MLP neurons of a small language model. Each row is named by its layer, matrix (up: input weights) and neuron, and shows model dimensions 96-191. Each number is 128 + 24 x the weight over its row's rms, rounded and kept within 0 to 255. Numbers have three digits each.
After each neuron's rows, "fires after" lists the tokens most often just before its 100 highest values on Wikipedia text that the model never trained on.

L2.up875:116076126074117120101088141085123126124126142136132163104129136101130119111102112111137127089142105103139069150102129092123120123109161105111102135114151137122128106148123144114115084108145140128142117111132116141073117110138128116101106117089088129103140122139111109092106134139209113108
fires after: " ", " gr", " T", " c", "W", " Gr"

L10.up786:110128169144137109141105126118129154115136174150095156109095099106129148081158115085111159103126068123142133102118132086093097108132125171122153111116152105067108161114125122154140095119129151125075100138133139128123111129112135119109097113072104108105113127141152114106096115140111097159
fires after: ".", "rap", "R", " al", "er", " r"

L2.up986:130170118133141125158135136107119155094119139124110155144160158116113148153162113143153135177146160128108141130088140144162141176127165192111120138156127143128100157112119137175152060137116144136137106115130151132151139136141143100136139114160160179150115117138126147153147115160136157142
fires after: " ", " United", ".", " the"

L10.up1091:115118144101122118119130111152103050127132087123124107121124145133116096133107131109102102115111137106095131116105118126100104150155112116149111107097116137121130125126097125080105086099149140126124109110092146115108106112132110148118103139115075083096158148137118105133119077133089104094
fires after: "b", " or", "er", "if", " M"

L2.up1498:126121108152147097139146119128205149126089147131116120147117163110125141146140138151113114124126175130149150133115133134133125155150169131132157126112088176138193132151154156204136140141142135126101124142127145145125138108114141169147150116174108156145118089149125141139131101120140168133
fires after: "ubl", "s", "at", "ist", "ex", "t"

L10.up1159:117116122081089099105141176130096170102111053140137119069087131116142119129113121115124116102118109134088089097103136128130121133133127125175111167086136133120151123114103100093135127136115150102124110117095133142124121130111097134139094144110111071121146139103089107171096129102109111109
fires after: "qu", " tr", "v", " gr", "l"

L15.up46:115128112108153141138149095132127130155196122120138166145127158187140142149133130132141093126138121144104138138114131078096141116083093094159135139109134147108068129105121107123153096129116122140086125142136132069146119130169125138140124116112124127096105142130121127144094121125125130128
fires after: "ro", "ul", "u", "re", "l", " l"

L2.up1295:143094142081100121100115112092137106135104166148134139116094153103140111117105128109104169091141087120107140108161124113120149100130148098106155122124151117148089118104104130109108119088094123109112122147118126125097129122141100124115133106093104096117172140135122119126128139078153142138
fires after: " ", "W", " was", " a"

L15.up955:135100119127136151158134151101158096150116118093121177083099120156156136069132122132142125130175132131136133153133161172146148169116143120152115155140117146113096105148118124153126130117114129095117116159130141171144122115114128108139157127091129122083105132122097116088123092110116120154
fires after: " m", "k", "b", " ab", "f", "h"

L2.up1008:126133141164149116120152130108105133132103168127140146134152139125140166133141086142139084124100127124158134148158099127128123122119112146136166121124162174152095179140153126102115099141132144142140135119144106135177098126132124138127167129163142134158128129140124128085132183126190148115
fires after: ",", "s", " in"

L15.up1361:088114146132122102137151153171139150128142136122129115137142129118092144097086113143142078139158093112089130104128132190150146081142142153136127148146152122130109108130142111071144143152112105147116121166120119129171124125130086149149160134137070128115128107130100122120103113132141155164
fires after: " l", "l", " L", "el", " Ch"

L10.up942:129134139069091122134115123136083096118115084079144143065137128114140115136110139070117095133133146133110100131088117122126100134105157103119119115120155142147121118125105146112105114161114156118160095145113104126128095108127129152107094129102148119120136128127089102157105087113144118082
fires after: "b", " ", "if", "r", "e", " f"

L2.up98:117129130100147095140124091148170128114087114136081131143089106128095102116119164126126132156118159120179134129124135114119109122130150108086122118129099103138173126125145163151126156135143134115127130127113142110096137135097117159145134111098129123126154115139111133131122122140136083173
fires after: "ubl", "ill", " D", "ex", "ers", " M"

L10.up686:163117145122125130170134146146141138129138130155143155161138147146144154141134148163147127148150155147141142130137141144140148165138159115164131143126160192168151169143118142143142147138165162153152145132139149168137151152141157172132135167172134140145151158181143156147141160159130142132
fires after: "l", "rit", "if", " b", "r", " J"

L15.up822:140123152127128152184145117167117162108109140102177147126141139113099111126132108118152145127160153169134140098145161123102093132116112168095101094109109080139111081104146128115202185130103112130126135131109114119151124123140108139093154092125099106119088128144130106118072141104155118143
fires after: "i", " an", "ri", "on", "z", "t"

L2.up465:123112111144131117094133123133124131127093182157149120134116149143133157183130109122128131122136130126114169123157143138122147141124123153115155118124140171163110149121132137154140108147122143078086139151165117126156120146108152106132107128179139137150132134129115140164153155162194204169
fires after: ",", " cl", " J", " wh", " th", "p"

L15.up477:086134159133101111138128097102118107162180139121179107064101086131100139151141136139111153120104155154151095144126079100117120102141181162131110138132117141167112121157126096161140168111084157145100102127115130134129122141095072107131104100109159156116143072120141155169152146104125140115
fires after: " c", "c", " dec", "in", "g", "t"

L2.up940:101087133099113087145138133118125135120111151130113127162146144131135143121193108126125111150124139126094124154112135143168123156168190135132105116140134152128086113130114134140147146167141175148146143126114073124132156129156147114133165142124167128116128106103124152137137183135185119119
fires after: " United", "-", "R", "==", ".", " ("

L2.up193:129160146141153142165138129147153135132121144156128143152118112157132125119183138147138147155182129142181142139127147143143135137152175117122134127134148167137146131155112139166149160132164132127114132130153147152113152155129139139154147141146135136130159161141103132111125140141099116148
fires after: "ubl", "ill", "arl", " D", "ex", "ers"

L14.up1260:100133142116106120166162088176135121121166102085125137113165100177147136122130162103126113106203123117120173157131127146133162086100131146086137111071106157147150114109134135130139142141106150106092113109150124086143084140111155158129167108124140125126073104122144088100120123152141136111
fires after: "re", "e", "u", " Le", "le", "ro"

L14.up521:147087127141129130126125106125125164135137105112164158104159065131139148079142127173172158116137126139087115155142139147159104173095145118127116142119139137140159109137154150153152125119163124135107106144105146105139107147134173180083107156122103134121126142143108086118121107125147122158
fires after: "ov", " b", "b", "g", "qu", " s"

L2.up1353:109109122119141099098117142113139107097076102097120075105112108125113132102089104123136122110117107114111098146110124112119148079118070100086087116140140091128113121101124152093079094111116150117117120128082086099132129115094121100128109119077113090091129136114136115138119106103143126122
fires after: " th", " s", " S", "n", "|---|---|---|---", "|---|---"

L15.up418:102112161160132147131128126142149136115136155147112123130094140200116127133125097176092138124128160185132098144148132118149133168142121128135155153119107156113071126128100106139133159135118158103154112136110104098103153062128082161129096140102110148100130096118174128147144151117138149087
fires after: "c", "t", "i", "ro", "r", "v"

L2.up362:105112130158111122137115127132144129113141124108152048106142152097121122143097060107138108131085133130109108153112159095137092108121069116119128132118123141129116111125158105121099129143102138168107134136093108123138139132134140127155126127109145116059097160120132113103124155138169115100
fires after: " United", " s", "ep", "|---|---|---|---"

L2.up829:129123132183145136137122161083129135140113154129137128120148147143129131166168107142135104126136109110150151140167124153134138102140132147112149125135159121113113113134118145148136124120123139119092120156138112157165130125127107125135129148145144157137160147121150136132177184133194158156
fires after: " ", " f", ",", " c", " sh"

L14.up722:169091137110097113116120128168145144130139118118145106128093178121129133163139137147132153139136132149137128131119126150121120121101141125152105138115125110146130109124145111146124170092100131120076136172113138119140134120159138174081113129098108109093100125085107126138098082083116130144
fires after: "g", " att", "ri", "at", " s", "t"

L10.up878:087146140076093112098113162117104110116156135135115112057079165119121111111150113098115124083116115124131086122115135119116100125165126101117121115112148112097132158106117106110117097176124118102083128117110139095111129134101129115092099097098129109080132127143092114124116106122112106141
fires after: "b", "c", "r", " r", ".", " res"

L10.up1172:149110127082088116133121130129111099110117092117112178122106081150125147144086092126159113133140145125085112123119107118122121115120103111154111160108187147161095117126106146098097125084147148136101084140089117140133113128126112155139133134115095083163125176093098127155092136122141118101
fires after: "e", "ar", " b", "r", "i", " B"

L10.up713:133145157169159147111156139141158175140103129163150135116092158131125180146116141186147148124157134161091140146151120121145177138170156176173115113134148180152107134150109144170182154134132135126139128151143160196137139120110136150157144120115143151142129123153136127149156146137153153126
fires after: " ", "ent", "ist", "°", " P", " m"

L15.up1347:144158153149167143120122157135138087110102147105116139096165084132083166168147137111088141125166102173180097155102122155116109177097094077144157114148187175094131101131149134071112140105125149109143105109108123103104132136125125178111137135150139136111141109114118100128180113121114141140
fires after: " p", "p", " comp", "m"

L14.up347:079104111203147109120111181156125142190141137113133115112110087153132135101143150118147090187160123114134131125060158147147154103108099176133150170117104129123140098102114131086138139106138129160155130121150112125138106144127098177107170125138116157108128105156120128139102094106140107124
fires after: " L", " C", " G", " c", "C", "l"

L2.up863:114137119157143143163131127144130149131119135164121133149155121127144135144110129139137116144125128126190132162124148121129123087122189163110138150145167156159133133166166142141170117157189171148128137134150084154147127133148124129103144129128168174135153148164139141091118147168207122125
fires after: " f", ",", " al", " F", " "

L15.up240:151101162114086089132113137100114089135165133119112122099129147142103152177166120122111152129143140158084155126126154105121132138093109086146087127134146081152085093125134108098161137123123111117061093139153114114112146078184133129174113139173150136129107141155121123129173128121134126143
fires after: "l", "es", "20", "–", " l", "9"

L14.up361:122159151133167162127104144130167088143119124130148137116110138136108202112082102061077125116137140187089097072092109130171129127113100155111137125147144134125120123161159112116124146097116106142129087145139103120087145117144090164162119101143122183112133136124112070150175116147140190127
fires after: " comp", "p", " c", " p", " ac"

L2.up779:115097119113122106100112122075118122133106125110125124116088130118095111101119111112106082092088110100107116117137120095113135108103073119130117104098094098129114107112118141085100110129044110114099091135119107114105095106102132111120096108089106107100118102121105109116144129115159132114
fires after: " A", " ", "ro", "W", "E"

L15.up1385:090137135111155132135131137143091118113171121144142143175090126134109141103136093115092114162100095111139142152122157124132115115136127122167115166099129152162105138073183134104167139123070086085094116128134064103109097145145138142148165130107122131094138140092129085107136123119121115108
fires after: "ir", "ro", "it", "ol", "re", "om"

L10.up315:143156143133109138127141163163141154133157155149141143134154175133151139150147128142152135146157146148127127133158116138170145149167139146155124151131157193158156147150129155130162140159139164144128154137142122194138164163129127175144133180152155135133147154172138146159156165166149145140
fires after: " st", "ail", "ro", " to", "ist", "ent"

L10.up889:113131138158159103151122107091139173118106184085117112108122088140141116113166152128104168110125108123154147130147168117102125110129142090097141114112123055105075135097146125132113104133142097106078083138121103111128135120112144070097109147096112166104116109110130117106118102099130100145
fires after: "ul", ".", "er", "iz", " dis"

L14.up1484:091152117196090126150148097146121147140155128162158124127123150155138125153129156149140115137112170131093141125125158135121175154103104149119144147146135085135094125146119101168127097119089137110111142121109135114140133079171130086132124115102148108141109179116155122079113085160143090131
fires after: "l", "5", "inal", "le", "ir", "ul"

L2.up861:154116145097118149136139149123091162170206131141148167147114114127151141131125158164166142140116093151181118138133107134163155141112158129146125154147134178145119138148127111114170139170129120133141123122154106152123129124146131180130140158164134131167139123167131120123135177127038150115
fires after: "b", " b", "if", " c"

L14.up1285:118099153136099085118144165101118104134195118075145155091104118198193130117109127123176117146117109161142154152122181138131085158112099141171107120139136160114148115102158133138145128111145097106137146170142100117158097111127109130142102135123132110108079120132071134078103151115151156130
fires after: "a", "ri", "ro", "u", " se"

L2.up636:110136097163091113157136120088148125123129129113153063119157147145128117130150074138125114132107114161138151131125118105175145148164125113119097127124116101127093108121095104121154121120081161132114113130113098128183119135176111131143124166096154129124099126126119093122126143131148138113
fires after: "ru", " A", "o", "un", "du", " For"

L2.up594:109114128147135108136133133067168117129160112079135127140129152142122135119205091145140140122100103122162129134167106106155137126152141096109094096113136142083143126156127160140134166086120146142115129150107163166138147120118109160176146165120126139105137119138141113131144123133100157120
fires after: " A", " to", " a", " For", "our", " re"

L10.up620:144142135112088137134136146169134063117125121109123136084133143144151107155106123081113098146129156126073113146105136133113087135127127104134084142119152156181113137130110128069111098154147147144154100131111134157126103125146088118109123145147111099112130140090078115150090100143127116062
fires after: "b", " b", " or", " rel", "r"

L2.up495:142099118081105140089107100087126129147099125123129111122107138115159106131081185107103111076116101106127128104146104118103135108133112075119145131103115087085108102123101076110144143132086112139101098141116117101075107146113112141105087117105096170120096091129150121111108154094159110173
fires after: " In", " in", "as", " ", "W", "es"

L14.up15:130110127159132121146147147128128077187109152087161106124146140116112119140107155168148098180108168155152093153111171156138133104122137137154135151143131102104116108142136111163141155152129093079094108124120135144163101096133115132136147137151124108104076128164122136121059101155109121202
fires after: "b", "ch", ".", "er", "h", " th"